Weights of a small GPT-style language model, trained from scratch on English Wikipedia.
Training: a variant of Muon for these matrices, 894M tokens, 13648 steps.
MLP neurons of a small language model. Each row is named by its layer, matrix (gate and up: input weights) and neuron, and shows model dimensions 416-543. Each number is 128 + 32 x the weight over its row's rms, rounded and kept within 0 to 255. Numbers have three digits each. A neuron's up and down rows have the sign that makes its largest values positive.
After each neuron's rows, "fires on" lists the tokens most often at its 100 highest values on Wikipedia text that the model never trained on.

L2.gate987:143140182146068168058129126121050142070080058166150147155104167124088150108122110084129144148124128119141088057132114151125115173115099072100111155164115165187094115106123086084108110135145086162155094154104093118153064099140110193168100168121089117137147155111128093088097123134127143180094144108119183137175141131115165101177102107106159105144072136115096166150100139133088161135091
L2.up987:113107174166087155093123153110097104156177147113112213110126172121100126160127046132106138138162123133112135103106107155196124169067117128123144127122116118112054109038159088106175114128127086106155106164060102080105084127113078179178139191127080082088139112148159124118108146119105116157105141087146103080140143141162126142108141094106213097129104110107060212158131134149157133085065
fires on: " K", " B", " P", " RUS", " AR"

L2.gate1004:146091171096143093133085123095073148095122128116107115103146112132118101119170086163083116082157137125143165130147086095100127080125117168157114093158105168087132136189120132125089127113111116125109114190088150153079138144138098141148127211083107122111120192118132120166180095098142165101106080190144092085116088088119158125131149112122115110146152060099171092091136148134160078088139
L2.up1004:124108138109111136135180164102112203143122133110128125066167115124148077181177098143079123060078137113084166141113169091150124109175116160140115174160167154068115137120092147103170161094111094139123108115122121170185144142159113152052126111126103120153083151130124179107155154138099038143098135081145161136095126100161121122149162127132132102122139101174159176110119059086068124110180
fires on: " ("

L2.gate496:156204133142133156076133137139124173112153122113099151205154149113106129149160105078183091125104188167134126077174079130151138184103123102141104098068156185120121088122147127147066091132157113058131093147124141042176152139171167108135066096122151164133090153106140142110120116145058169132188085137062114090039158113096155072147153115165078067102133148137106208137107097136137156104171
L2.up496:096144182182146180085135127113116123117134131142114158120091125075209124062133105099127164105098125145156059097105169136133135104177149164129129111156129185115164148109071114131178099081130113133077107161164140102125166119113132084135163075091087130176133166082130091114099116103131143126178130135151096139139123171124078128136131095079151101145114158134112151102156081088148135123112
fires on: " Di", " goal", "  ", " photo", " Li", " Photo"

L2.gate904:110154128102171106171110130171141112122107115070144140129092117150211137125164180114118137167097172158121160157132128064167121096133091169121193153133206138127071173144111204174130126116170169152141174080118150137168141104121079141076098168086086100112123177158103128153161178076150105102052097143141121047024137116102110082149102117123128165190173136111128111105113222153098161136135
L2.up904:141112177141132102065081092127100144083085136131125183194142134092164131172110150141086124120089091162128143175181135076176113135154103041150166101168134124102106140121142093127138185167085116143092242160117188196127091095128138148125115099106106110155134128127118124154101091158157105122144127108112194111128168144196131129114099136117177133155079088094119108089140153110094153085143
fires on: ")", "'", " himself", "s", " did"

L2.gate536:148137167100133119159105036161186164205126104113117120146113102167145134142142148139138101138136066126162172153121143206163122114071124124079116125077093098150171095085084057145087105110170200149209114148100129117094095141101159085071182093138070066131100083129181121144126120125161167180084145126156104150146173199151058179121167174151141146079097110139114144106077122080148135171175
L2.up536:129112133100100168105136061166156159151142117159122184180137192163123121152116158098160175144136153104152141088111109128136161132076157128107102130128056135099155112098122055103089135154123193145168131189124124102092131079157218082138163109111134108126148155140149109088117159143087162112156069122146172130136157169095090120163107108206138091151164137114106118082090104138108129166155
fires on: " election", " Cu", " ra", " Hu", " Tro", " Tu"

L2.gate650:139143120090136119152068098135113163177158112130073110166169108019121115134102104138114083209145137151143186142154111101129104057220158102101158121143119132100116074088086105150102172075148118129114106123208148164084113100198116126120174152154141129155113068171128110172157057152081125082135093123177111113119120114119139128146112164178124137112105156088166126089133115149140102115112
L2.up650:137122102124124125131147107105099111108085087086116108109104153081181067100171092155083123161110119146119104119166109183127120147136106073150133156095179143171133137127113172145125147158153126083062110168163126100143159074114048168022108131135180089124125116110039107171160137132139154107109164148100094134147115138139200131112136080141088134142116136081120079093121109159141089122184
fires on: "e", "E", "able", "oto", "o", "s"

L2.gate448:144118166100157131122163182136155129167084118077151076118119114146068132160179122173122072165102146086171134106187109113153167101184120139147087120156154115055126168130065134131126095105117129124158121184159064154111083140132147176227144094158089191146100108127116193174119096096128100110134115049100158115077168113066147185088086144141137110165145117115153107155127100155109170165059
L2.up448:145113145101168143142112166112120112145173042082172129194201132180160113138146036101115102176147105168181130077133055102141169106094125074112120132102138144049100145134119095089120171136166149128126042106136092091102176119130168181112117089123097186139114120110174070149150100139114134164158110054131099147096120183134156124114128139135151168121097092091105088097142150113116168142131
fires on: " |", "/", " City", " 2002"

L2.gate889:138114075126162142120117118091138133162165229098114089171127152186158158143157148125069124121166110133184130146124146144105113126140224088153090117098067144152120112124150137112131091114138113117109160121108123084091171112120131128133152099127090093170132142114093106150074114109120159137118121111096137132121129117129164087174183116210136121167112129120106127165122120149158026079152
L2.up889:148125104134134149128148123130100101150149162144108113111084115161154093152146088104122083120178203172125094127140152145130196178140117084138149149142081158161088137109111127112077151113144144104181209087146094187116150071063137148101118077117112086124100211103135141126135130111136127064154152122111177102107160168128114130152113169213086116146119181143089132143143100173089106127073
fires on: ";", " inter", " in", " m", " Inter", " D"

L2.gate256:127124133121110144115131118158103166146178176163126119094120126101084113140101088092117153100176176073106153183108114132039128126147084208141129178114164142157075130074153141120107180103066150117123103073108121135134113104129119183100132123177113111113097183108059124139140065087093146117111107109126062088110139173129073157100201092112157103113146090141100100092177135178215113173166
L2.up256:083110056157123129131081115086076164098108064142134071177099109121197147170113161113116153179075156154112101093102166110159127116143084173079124079083179135120128157116122181106167128102107176106097140139130138148092105079167128138134166118136148143095103068084157154190151093129136152110151103117142203077159122118118121144088086101122117125069136154130131104057165182153146122220132
fires on: "C", "Ch", " te", " C", " Cha", " x"

L2.gate800:098154123163114173188089160124123108054119163156147162044104117119143169118101166097078107102138075134167167093135099143135184142143119125117108103048144169192152170126124094142125146110111105106164187150141155141102118110127090154131139168111096133069173107167125161127129160137111173139144188132123167163079180156134172131177105155089108105092067147108095130126070123134130113084164
L2.up800:080128117126100135174072088133093136111123113086108116098153115127171162100113131110055113193064134159102126173089156132148137110112136145099170130083125199171170168127128108120141170119096139154122142103177132163110104096119094129105157123145117130140133131106139134107133141161180167125083148141135139154135169099114094140159117165109093082146144142084181140113134108138104162125108
fires on: "W", " Film", "K", "ge", "52", "son"

L2.gate723:131112102140157124129179123110163119128137158174137149159150158101127168128132105131137091151106055151129161126162172187110094131134149152105070117144103105122166106161157115150152112128131117129136161103134177095074117128112162123232085132166143113135149195146070134069086097141168112132079136092122144082096097114105127151111152090140076093067170079203109160098096084130140091115104
L2.up723:092082143106114183089066155152151170075168158165136161169122103099130156126117164114133149149104130144126135146119205114116130170141113163109078118164148110144196123098168123165135113158119174161139147078121127121146113099157146103178118115194095109153092123077113170059124128123123158183082138073139181082123123125155165162054103146125156071131146085163077094103101125197045135101006
fires on: " have", " use", "berg", " had", "ody"

L2.gate804:146085119170106134065184178109068198145067146143086106125166050133122128140150142160178166126138111169113140201135160102129146120116073155108076110143150151070161123162123117140089187158128078141161184127102118150066124159144120122158066130105182124098199125166115113100070187107162120168083126097137115123169116079077129067141122097146065161156144124155072138145157106101146113092106
L2.up804:113171119177151124057169077138152149147081137111123152142058154078079139139131122146150138118157139120161198113150145165088102115113110186099149163091092186141108126140084103145090138178161159113104185079117154142135103118153178105187137145154114181168156125125124127149059163160179123107111115129078116149113077088085154110131074138119132160132125101123113129110126089136151165129051
fires on: "th", " Pal", " 5th", " 9th", " pal"

L2.gate259:191182117136103198129162153105141111101115109153154090098091110129191120181178126128142141184181148134105106093149091119157126138117115148133123129149110145176162108169071100159152130137128138159133096111104116160162131114150183081097069127128128135160111122094087155149152115147133096090157124116079165127116086113159063138103116115151080145170109125154116162103137118121135147116138
L2.up259:121130072128184090109153139145115095130118177139091079161175145074116092105100122092156083126107102110150108080151147127151102146164103135153079110137164187145167119192107100142145137079135147166136123137146124092122192123218147169163155181081153130126193077112107144099128158135084143135131107085097090116140079104143153164126096085155086115157090079090206118138079137156102111121083
fires on: "\n\n", "{", "^"

L2.gate1210:171164176188089181126095161076151106159135132100086126105063082075112127128144130121131118209124158151096105159137120136129127141158132131140164140089099123096168133032132104107145179097196079137135123108102108040118187148048154084132127191160126093120125146116128123162163139179120145166100076137118161165132090110145149180139083135147155155108113142094146164173095066122127103153165
L2.up1210:114141180118171197122154124100134149171162123087075118149131068170148094123109134116072103134123141140095072139103110127145129150166134104167140155112117125111166166118076128146136176117202128134136086136143105080113141159115106069074158110134146135121084163129149102098121106217120124123114110142122138165115093160205134163147165104137143116119117096108092185142134124123103186132080
fires on: " Green", " Ra", " Mar", " Don", " El", " San"

L2.gate937:155098123183117103123110113196142165147157129135086117170131204157138143153122149081134111177113165206127161106105145127045102158073161149119172138188145141130136149114144073111136147101075107180121147151135085155078123127083214130108143201131079100125100144084113083182165095139150142140124136149043115159143102167062080195088138051100167157156052092118129081131123143102094149138095
L2.up937:129108116187121103125133105160147195108163094194107127149075147107081106184062176093094112145148138199163165106138197183079122161094207112101187119153168113169076211049108102129154149145119104138119144139066124147094164112149128171155197128143086113072040100132149089145144119139149174156108113121098161134130083185131050152091115056117131146169068096157177118138083139113126109123090
fires on: " br", " Gr", " inf", " Ge", " Cor", " Brig"

L2.gate1248:120078093175120110040123083104068114124108097149163086153121127150104137150121127120116119195143111134090063176175134157193094132123106122215141159117175174138181105145144159113107064208136147082115146141185107110102111189175135182099183193108138179070130111076105130148155142155097175156163185191085132091107138111143114051135122177179134107102100132133126137097084080137175143152146
L2.up1248:133148185153088075100111071154071101111099121097171101144132122129139066213056115126087123183204101146123108179128137166142108090137128119108159197135142161117159081138160139099191116137122138189103119103141124155087155119094211122101132157135204130137122125097190130134143149108190114111135098127133083127163122095155137095074158110192105095112126115146181149145154073113158132141110
fires on: " non", " Pen", " Pl", " Liberal", " Nan", " Public"

L2.gate1270:090139187101117156094156169147142152111088142141125130129084159104146087151169090164097105164179180132104156128144091124097079113129145110172157217169104102120148077106127132126142149099107055112112160132057143042156104113131093072062102159110069094115093137153127089108047064111139088138086154112159107104138112089099076119146102086104036114137111156176133092146131111146183137137157
L2.up1270:196121230150131156056107175139114162097115143093143136170094134114125076089141133111126184107171100121172119104082171101103094180110100114133035179143162154124129088112087146149158154091070143124092137112106160115114151151192136075076146162133112151162160080181138140126132081064124119097119154132140174144110095202170143158130152159119083143147108119118130180073122184075197154070127
fires on: " Bar", "met", " Emer", " bar", " Law", " Texas"

L2.gate912:124143021137086155137105108081158122163169056078080104149141169141162164137121095120135140092084172159138110147127069166137122170110144209128105131122041113172117111147137052088136180178133098176170169155147139178163141088130121163131103124099107107131122128148137159098089158128123084141190143157141139082157115078077094135078148095119145103146054146115125158133103142198173150131145
L2.up912:142101095144161125091090099071175140129150075106156177070105123166136165128142133083114136179102161145115157141125100112128118112087118160156109098100030135138169065107081126102130105142150127134061211113152121142101148070066129117090137140132110090130139122079136090163173132166145140094192082166082131145116151063098142096080109111195129151132120101086114121124124123099148134140152
fires on: " first", "-", "O", "di"

L2.gate475:168068143142097160044127105144101141205112190153185164101132156089131099129121148182079173101126129143100115157098134128132164121098145159107124122130066135143194149093132160164129119074160120095071100098135095121119105091138090105133081153114129077158095185113158180133058147141149121109078121139129080135139115148141134156083148133149125101096061125215115108173150140146171155117179
L2.up475:185121089105130097175126147110128172135091141102136101118137162129143093130111195158087107201147138115107150152107120064134125151120085104123154110142130154115110074081133106159209138160167110163214057176124167082113161130068086058120197156115180106125137177130144176136111153097138133162147125116061130095136151102094088100102138149126105175115128197180116100132107104088057123121106
fires on: "u", "i", "an", "n", "ang", " Str"

L2.gate1043:129145127146188117151118065156160130122085106120159094178145114165147173126145124146160172086086154172128100167177086208159105158104118118087120141121136178127102140159176141128125112163097124123165134143170102066143160125097095131103124167059132075204172141169159125138096109096082134177096108071166078083106141122096161126134179138129162135112074092150142134181132143115084161146114
L2.up1043:086122091177183130122202131131160093122112089175106142159172071138108134142103154167142115133146115160152138123119152180068118150115113139079069116141075178148125151118092130093158120122178120108147156152063138163120121084097161122124093117090120125165094122063128120150112107149155170169104137081170121121094119121111144137103123159114128139105204158132140135114108140173136180130169
fires on: ":", "be", "18"

L2.gate565:071088192179105121119150127128124131131136123186132117127122043060117141150114128149099150117154146134128116122167112099113148103183110140166133131111081116080100124142129164182137124140146125167105155099117131107104206100222131085136129190097111109117169124075115138136100074126129070103121155097188149178092162160142149151137109141109237078116085174152157100150045088078112100116135
L2.up565:096047160174130122148123084096140104203159081131139168130156153078077153139093125117148150144015193150126142174110140072110045158072146128146095096174117147121148157184129121127141119080148112081123109155112147110089111178092178052098149079073136144148143085101171159130149142125182106100160099083147103123164112085125176069143180152121152163131115098140064146110115100098173096138104
fires on: ".", ")", "-", ","

L2.gate1191:117139120124092136194124150143109182128200073203194102081127157102089172131125170112150038124107083114107143119091100151112115178119122142119179109137130138144132132070124178114111179137151098170145088152141124085105110086090171098075095158210077145103119130125110125083133097104158183044078117122122106148093107168136186104066136118100119114060149092125133175121087163090145076123143
L2.up1191:098154140174148147132150134097145117113159121141172092084145133162085170148135158141143115116082146174205129158094111094100174138139128136135171125131121088115144123108124173125189111119148158155144100151126112132120126096120137105104185088192116129166166132063051121106088098046175192133102093124082088093154108184143120130119108148116143109152115104140107161123069116130119095126133
fires on: "s", "e", "es"

L2.gate1079:114141170166101060069162072103140122105132126168066131143145143143091094124133160113102128136155150166115137165134096066089121134128051134112126173112151141107130117120107147131148092127143118151150171134162161116180133082112189185140099117129118141159123139163113174202184072194115138109115112110124123117095145116209111073106108095115145121144089137159141129142186104188138111156151
L2.up1079:183133139116073136167130094155115130135129183148097070116137143115113150149102138137092133107208115118156143141173115162077200100120122135188084095126185154117141060100150084216142151148092100121121160112101134136148158115152067088162125127140059125150123112111100166120130107123098138124123103135095125125134117173082118112094102118111150142181096178155153148120191135108043107114104
fires on: "ed", " du", " do", "illa", "}"

L2.gate466:111159130198170086152083147157151115121064057154149131111211126115182134076156117122173155161124111142164077145113123098103152093169135083119126149072160130115160136108188128105167148125140160133142139179108157074203114139083108142102154119144111114188156181178141114051100116112144067140160130102085089147145129076129093149118095121083137143174160177071177174147116108106123146111077
L2.up466:132153144112125110173099142086131146143148103147147117154150109165132104118179051156132134176165106109140058141154163092028163090141163076074112122107132165115126104172137196107117085122144144162093155179133156089165127122133140127040129136114125184117115091082089092110089121154116138085067153064155112160123135128144112131103113168147157119081092096110069160100129093172147164088198
fires on: " |", ";"

L2.gate697:195123078144149150071149162102122140082107092150124075114139155154137070163140132096159093153159153181122143098165158135138133142216130149113080174134069152131090104172125160127104138103161124084148148141134130153119091167126098069122104199102145173142166150127129094153102148109112174136086141170145134109131141102141179110164106093117130106119137093148174110163059088134132173063091
L2.up697:145164126123114117060137058106135142112088104100166100099132176110111136127146149119108113128104216157079151051139102153118064150119127128125120144140106137132155074118107136125131196162146094126162072095145146157124121138134198131122106204131136149122118113108191119223114123128136113168104094153164187133167131133110178111103205071174163130102187163095138125096176081196132158166169
fires on: " he", " fe", " acc", " Gr", " g", "He"

L2.gate1193:115105062135112126159187172152139104158063125067183107115119160171122133128048106117140151127071111120167140095157095084110147152137145068166156083130149079119098145016139168129157118127194092082109108152130094054104146114132165155138118115063083145137135140105131124087114079091097165106133158171136095161152046137140152162081113146104095098159120154126143117157139107091063115098102
L2.up1193:056152142145126171165110120100104155133198075095157105111120150172078137142094131119105141140113082087053170152135104171157103132144116081155142086095139102153095141173101139063142069077161148133151163096137172193084124145141107105126122147163146138149084160080117161081112116114090165168149148146164125092115098147150069140113206112100091113139226193138159092114142073105108166072121
fires on: " Su", " Sa", " Has", " Hart", " amb", " Ts"

L2.gate276:111139114162138130142098180155185121081167121133100136094096112103110175156074141150119141096130137125135143172136156159089163090164166149129138114135124106066091161141087148110153131123148145132170083106136163132112144125152148111070100134116107138131146112095139103167174065186131167178120090070088141116154127142126133164200128104124126120120172160108173200115167124129126148130132
L2.up276:168072076175164120070115109148087111092162124095091127146073097137077141118148086087138198155160141122098100127117145156145102135125212142155166116162107122111118111114075152097121124086137123137122099082155160158067099072153175110074116167137100106113121097194090151133220081141131171175106151080131145175117065098125112145157120172131180122147140163177161186139154125102129115189101
fires on: ","

L2.gate679:128152083113081099121096152098096118161094113106141070109096121205083200156094152127088116096122142155118107104160119100149089108152117169104115101168132136133157192158089087159133178130110196106166122178150134120060182147112165154149103166079124133151132102159111137134062056097136197141057115120160080140143109134155106124138127126138096101176166096134130105116083145165152178089154
L2.up679:173141121143087131037106129107134146146104178105184084086139095145052128174132104106122159118244127161151125091170136073129109182135143149155045116136159148139116130143067105126082112152074143128187120162143158127075140104157151140080146180060136164105122208151141108157070098128156159094128123110150087117137130067084112139156067108138112098155105105137152133196116156118174116116109
fires on: " Po", " G", " po", " 13", " sum", " Je"

L2.gate638:128140180130160138147155147114225065204102111090091147112121099088056125152102143166140087131142167138132105205173122149060136101111138141096166090095154142113091057217147053111169143121132126148087163140120146146202145155182096135053075130090098115158171126163157103082057130101066112159142125096110070125085096186098085161119176150088114144139137115106120143106146129086155146128159
L2.up638:157151133140149089076140134102097086189153149115154128159086042119112066106130171147178092144127097115060136148182157155117086082119134143154108085114098114127159080126119193117120189129161116141173082163112118063137146057116110128170101151156125102097127136134161090137114127126154144145161112178125144133171119138096137125124173124069135157124088089136103063104136199174156111144170
fires on: ":", " of", " p"

L2.gate691:142113174102155136127167128124106151105140151115106161155146147089144031077140144195128113165093190114144205114130107107177109074121150085137069129106062080108133111047114084150164106102112162127063109131100101093078152128128124137094123141141143134199235096164031113127097106131120151174132136112138074124094072064067139164129109112161141130103108145086134146117130099115132157195126
L2.up691:147112127166057083104194103073153059104103094190111165100139170130092138115160116123097150143165126084181120171120068117129099134147085130122134143171138138081109119104064108128119103123198146115154132197133148129130128096162163089074147191099113115117120091117181182134132084111181123100129168176126160124099105107132129099122130143107096153122190121135115135090117064133162175091135
fires on: ","

L2.gate737:097120097107061116205111075165106180133151106156178104087106087142147145135225108097095181179116106185150141091085096187138181121121121094173137101166139138135098086080087123096135104089140107165154137135110124123102174165135158116148139091128216139166174153140108121140082103140147125174137137158141117134153142128106111131180093181086088132139124098152116107089144140095140103079139
L2.up737:115112112131128174128161115134154113115164122106166093110143121191086085072100174145129150149135137128244136123110100131161121148169103156104061093157085114145139163145123061117196108162116103174098111136141091169111132197130182128161078147120085074092183110122109166092147109142115124146121158109087131158110109123141135131089173129142125158082167140153213090152132116173157088065120
fires on: " and", " &"

L2.gate1055:142131086073166122106175163141100132141077115118116090106145022203123129131134144138116160151120123077109122088118108095150123110146123113098130098136092156134135153141151171125151136135169053131128114166087185104099161163225136123116120177031119108184101160064103153122148135135141091149116135113133112180090103113096193101126117149091116126155139151136209199159084126099147123166116
L2.up1055:154114122105126087095119104125076148081112116098181109203097148187109152194149115100154171139103122125076158089125116120126101156124098169076114131135109088136141150130117162139150132130159103133150091137142161115081087163126178140131070140120106100174144163127102122095163143140086157137125112049115187136093134120132159099115116140121133145084157129103204161185119111078088147134120
fires on: " •", " single", " Char", " song", "Billboard", "Char"

L2.gate740:114126158151149144161176127165166067167149164148179083129122079130131137110141103086089095102115184065091098147153123143091117133163097143100097116229153082138126176105070117213155117124142185128133147109094090160151127114150144156129112173126154121080126141149113151211142096173116121116064088143138123088182148096114176171125163053126071119154145127135133162166110151105150127105134
L2.up740:148091153151150203144136172127170051091145152125140127135158096140076084145162163146096149143095160065096092152127096132093123092138116086098144181185097108123123139147093161134147092075126176102158141068139047088125152140196166121148116091082119147128138142129130171113085106108139122115085122143103069105143117133118136173111145096194132021124184184098170142147111129124082077124120
fires on: ",", "=", "|", ")", "\n\n", " population"

L2.gate978:176112147115115100095075164127097091141127157091098084126109152137143115133155082107124106129069096134095112151162137172142101152166126162046087146181142108069168154089164169127162098106081128145109095150139116099133139173097090094078098137070069073164150052154094154144138127155098171059124098137153131099096092139182135138078035169092096110165068127152120111125132145139112128148125
L2.up978:119127149086084110133138142118068136147192144170141113121096136135170092124161126093093120092204137133126194050166114133081120166174193087185114186071132097139124151160142138148087110078158125186096133085111105163129135114142173070088179099123057097143150197154107118132132147133106186180155121166134138151111169102151122079164161045114147084126069122144137155112107129122144181103168
fires on: "{", " station", " Park", " Port", " ("

L2.gate364:136161119183113129179089134090141133093144118138097134096133127125184159158098105138106174143153181189175169090131130153157139099114100059104102159143200146131156123054098151188107135106137135098114168107131080097099104132096096150135110076067124151155125142092114116094189152075103107152064111138169107122101142154187099057068157108179058136112071180154185118171084149099159141158169
L2.up364:077118120161143104126164137176130146041126174100159150143119159112073112085140089046107106110152119181149065091071142125104149082118153137093148102115165180144165130174145122118119137131201122129114129139100061133180107143170109188115171130110116150152149133146152145154171119116121155176085169086117099143157122119085100142086095179144106122147113122084129134106199134098109109226088
fires on: " new", " pro", "\n\n", " would", "on"

L2.gate666:127082144111082154154121137172111211118187153167088089167140166150132092166086109128177105150161096145147152164199176141106117152141142123156101099127146121142055118134113139109121157129162107100079145132142100150159069110150146076132129074136125205147158111145087113128171178110163149095163140106119126131155103145133127146155130077088107146136168136082173125148121060113137095132145
L2.up666:052111133136117157172095088150090178105133139139122084096129153080165136164133130086154068098076152167128107161089123190087095138171152123100084122125099110129118186105134079105131128118093144165149152132091103186139115146166166077127136177179081167191118085106094170122134118126153111135088154061092066135150120159093067106105094123090146087070109074143104105099164101121127123141059
fires on: " c", " i", " rec", " ju", " bu"

L2.gate1244:155112153191123115133129152104168169111107095131146128111166175115142131073131093168070079152060158135104133170107075159108172166049132146123067132160079163110144140117073145178127148148149097129112154129117150155129118094099141088125149061133116136080115105210068125088155146148120124121091122117140082109102110155155117152170136124131103138151184130174114111161135130159125103119136
L2.up1244:109094110180100131138139197227131100093093133095114132150097040080150145127161135121136128113141161129208109118094104133095120174131127121163120083118106176118109148117106155132101121144095155160144140078146076194096091100144088101139082089100066131158117166144103144160125149209110112120134109072161148140088075154144129152154142099100136142120104126072101136093083114105154129131150
fires on: "er", " different", " lower", " higher", "ere", "r"

L2.gate997:142163124133148098112155112098168125140121087125122165210060106128076118106133145172108114159120175113098103158104138098146106191148112062133122198121192151174146165143083124139137129173130088139049134096087155125132139142112081049075134138221125114135137122137096067181112164130100116130164166138124161182127130072088151138140155164119101095119078146175136104162132102118116102125156
L2.up997:120131095156098121117157115114114121143095159188199109151068143058110123127113152152151206163103102144159145095146143068167146177087163121119160097142117106144227200063138115131127147111102148115152065173125148106149129136111135116112123084170119110073126105102123117176105120114139138182173118176175099128108061141064154122138160131122136228144121097139154098125162126150103123170161
fires on: "a", "gn", "|", "l", "orn"

L2.gate1148:163084092096109119123153119141166139123155160189151146162178105133083090146080137168081139120095118111213147106133116134104088152094096107091118188101098169074083154062122162118117117142150183200092133095143128092107104145087136094090155118150061118079088150093093156120101145113122087114076124135131092113074156119067061150104176115154144130151168142100160105160114163130133131130182
L2.up1148:082167128091068142123138136073115146139132150142149131148119151132083122162127178133136140141102153084144134130091102063087139174099128160111107136137072128140065091083128085137125153115087125177045128096135092078104120127138123095101153129089143088160106159170145129100149168134133124118121156107147102041121161106084111208148121145148154159145123126128107083112080143143093135140108
fires on: " R", " B", " C"

L2.gate519:128086142073087184134194132131148159091061136078126113103114120105070132136133137173166138142145127095103183147117143113096154140116086174156081080086184161148078091078137059102156144161122169142140074161132133124119137119139120141170131170121116089104193129143106104132149126129144119171164180172161116124127096134103084162110156118211119138094100156156120040132106095138155124162143
L2.up519:093126126078129158144135111150063197106127150092119128075160162176090165157129123078096144157133157128101152135153122102089087111094100141127110118134138145120111143116130110168148137151146104146127149166184113117110173105125041125135154090131111059123132132172157105117174094148116174072103177116151150086078146144098133102112173122147136156124142111136106169119049123144129138138182
fires on: " Bl", " Kh", " Zh", " Ho", " Tw", " Kl"

L2.gate84:126140135081136074169141126097164167143176118136169103104103138125097171181143118137073132060162149114185143141095198129132135093165151063119142084077071157163114129099129062124055092108186182153093151133173088080122163113115102188128158154128104091133124069076130060093191158211107121127173151120085083147164132097141146088114167165152102149156172119118153109116106141125149104105141
L2.up84:135075110135125097089120101147136116103175101088144117074135200121085153162110095123151193122123112154148165171119111109111087138124112158101140146079076165146109138067121139158111117112113130152147091177146165185117095160103154162140125161097150100140148131166195151132122112149184094133101179111033133147181136141082088143169138090201142074102104140160157175102157141084089068147140
fires on: ",", " ;", "/"

L2.gate750:145134132113073167125137183058139142166171101170156162141163070161101073117167149075119142145151145153111104130099125136128107106182142110199137169137109152151142149110165104129152125130204136112115114162091156111088208200079136086110077128129109138126174165141069062102136159101122074123050096125147129129156165117138086125136131127105113047150119156157165165107091156104178123120156
L2.up750:100156155165178141081066137149107098140120125089133163117116175115108137126162126114126112153161147123146138167110103143114141114168124138144117105156085155148148131146154138135083122144089158184091079112096155075124148122141075112105090155133103122144118142113147136130152092119127094157108116156154127174100194094143149080165139161086133154149113154172092145115126082153130112125064
fires on: " Di", " Per", " di", " cor", " Inst"

L2.gate418:109155120131138146125107168076166082063094122103106145125142125111164119149156130167084126095129193117159065171167097119135060117165114139117135137109130113131174083158085107138087059087074114151156173101165122147085119080136204107113148170141130127148157126104091122123126086105090095135137117113214139155121132168146090134118098148137077163133066146124106161159097125140085074174137
L2.up418:085095130164092166165143127119122133114092115116170142115135093151190111147096093141142100128108110154074112093093152096127104132168150127167164135123142191213136105132140159132118109045071157135121137113192100136096195120101158105154109112106133217163131127103120181128147123133121174115079173138184106207155166148138110197110097231187089140119071087127095189162065130152108183114112
fires on: " Pro", " Al", " pro", " Ser", " 1"

L2.gate735:085077149094142185114154150115142135135138202152161107101127205043098149119112144140132146137106133127129114091096091140116083191159104141184153075156149105089123094144094133093140147034133094173161093110152127157150042148097125065121130130113150152058125152154136080108124115106157168154158134144185151166091107162144103152125123087127059069111152127130072151063105128144106145091154
L2.up735:134059135103077153120128091052199131133078146180121155101137120118142138134111145107112120089150104105129086129073134135135127135109081174178161064132114078135120078129100146142099150108120119165168109165102201125138128100154112073107143129147168148075145123148138130162141145139120118139189076093130132141142130156157084160091151101131149055145166118095099157156139088166165056121161
fires on: " that", " said", " \"", " stated", " how", "s"

L2.gate356:106123114135151127091099130142118151157097103152144133182130134062129141104117123194057142119149124115110106139115183155145056137133128155066149092164167167115088103142119153143191126144151130146154194063108138142130083103062099104092129092135149127209094146111119096145097088149097121149086152132095138104180098143146131165032191106143145108171129152073109143155115121120120140106069
L2.up356:108110103084146088106104140106075189222107088095167156139098108077181141096109113147072128123083120129089117104077094092181115098100166142110113131112154170157107095109134145103105173150120139127122181115114178125141081071082142080074111106128122102176099167102085111154109181186084153112144156084063129166155092104146192139082133090165143122135116157044131128125090161118163171090142
fires on: "s", " order", " languages"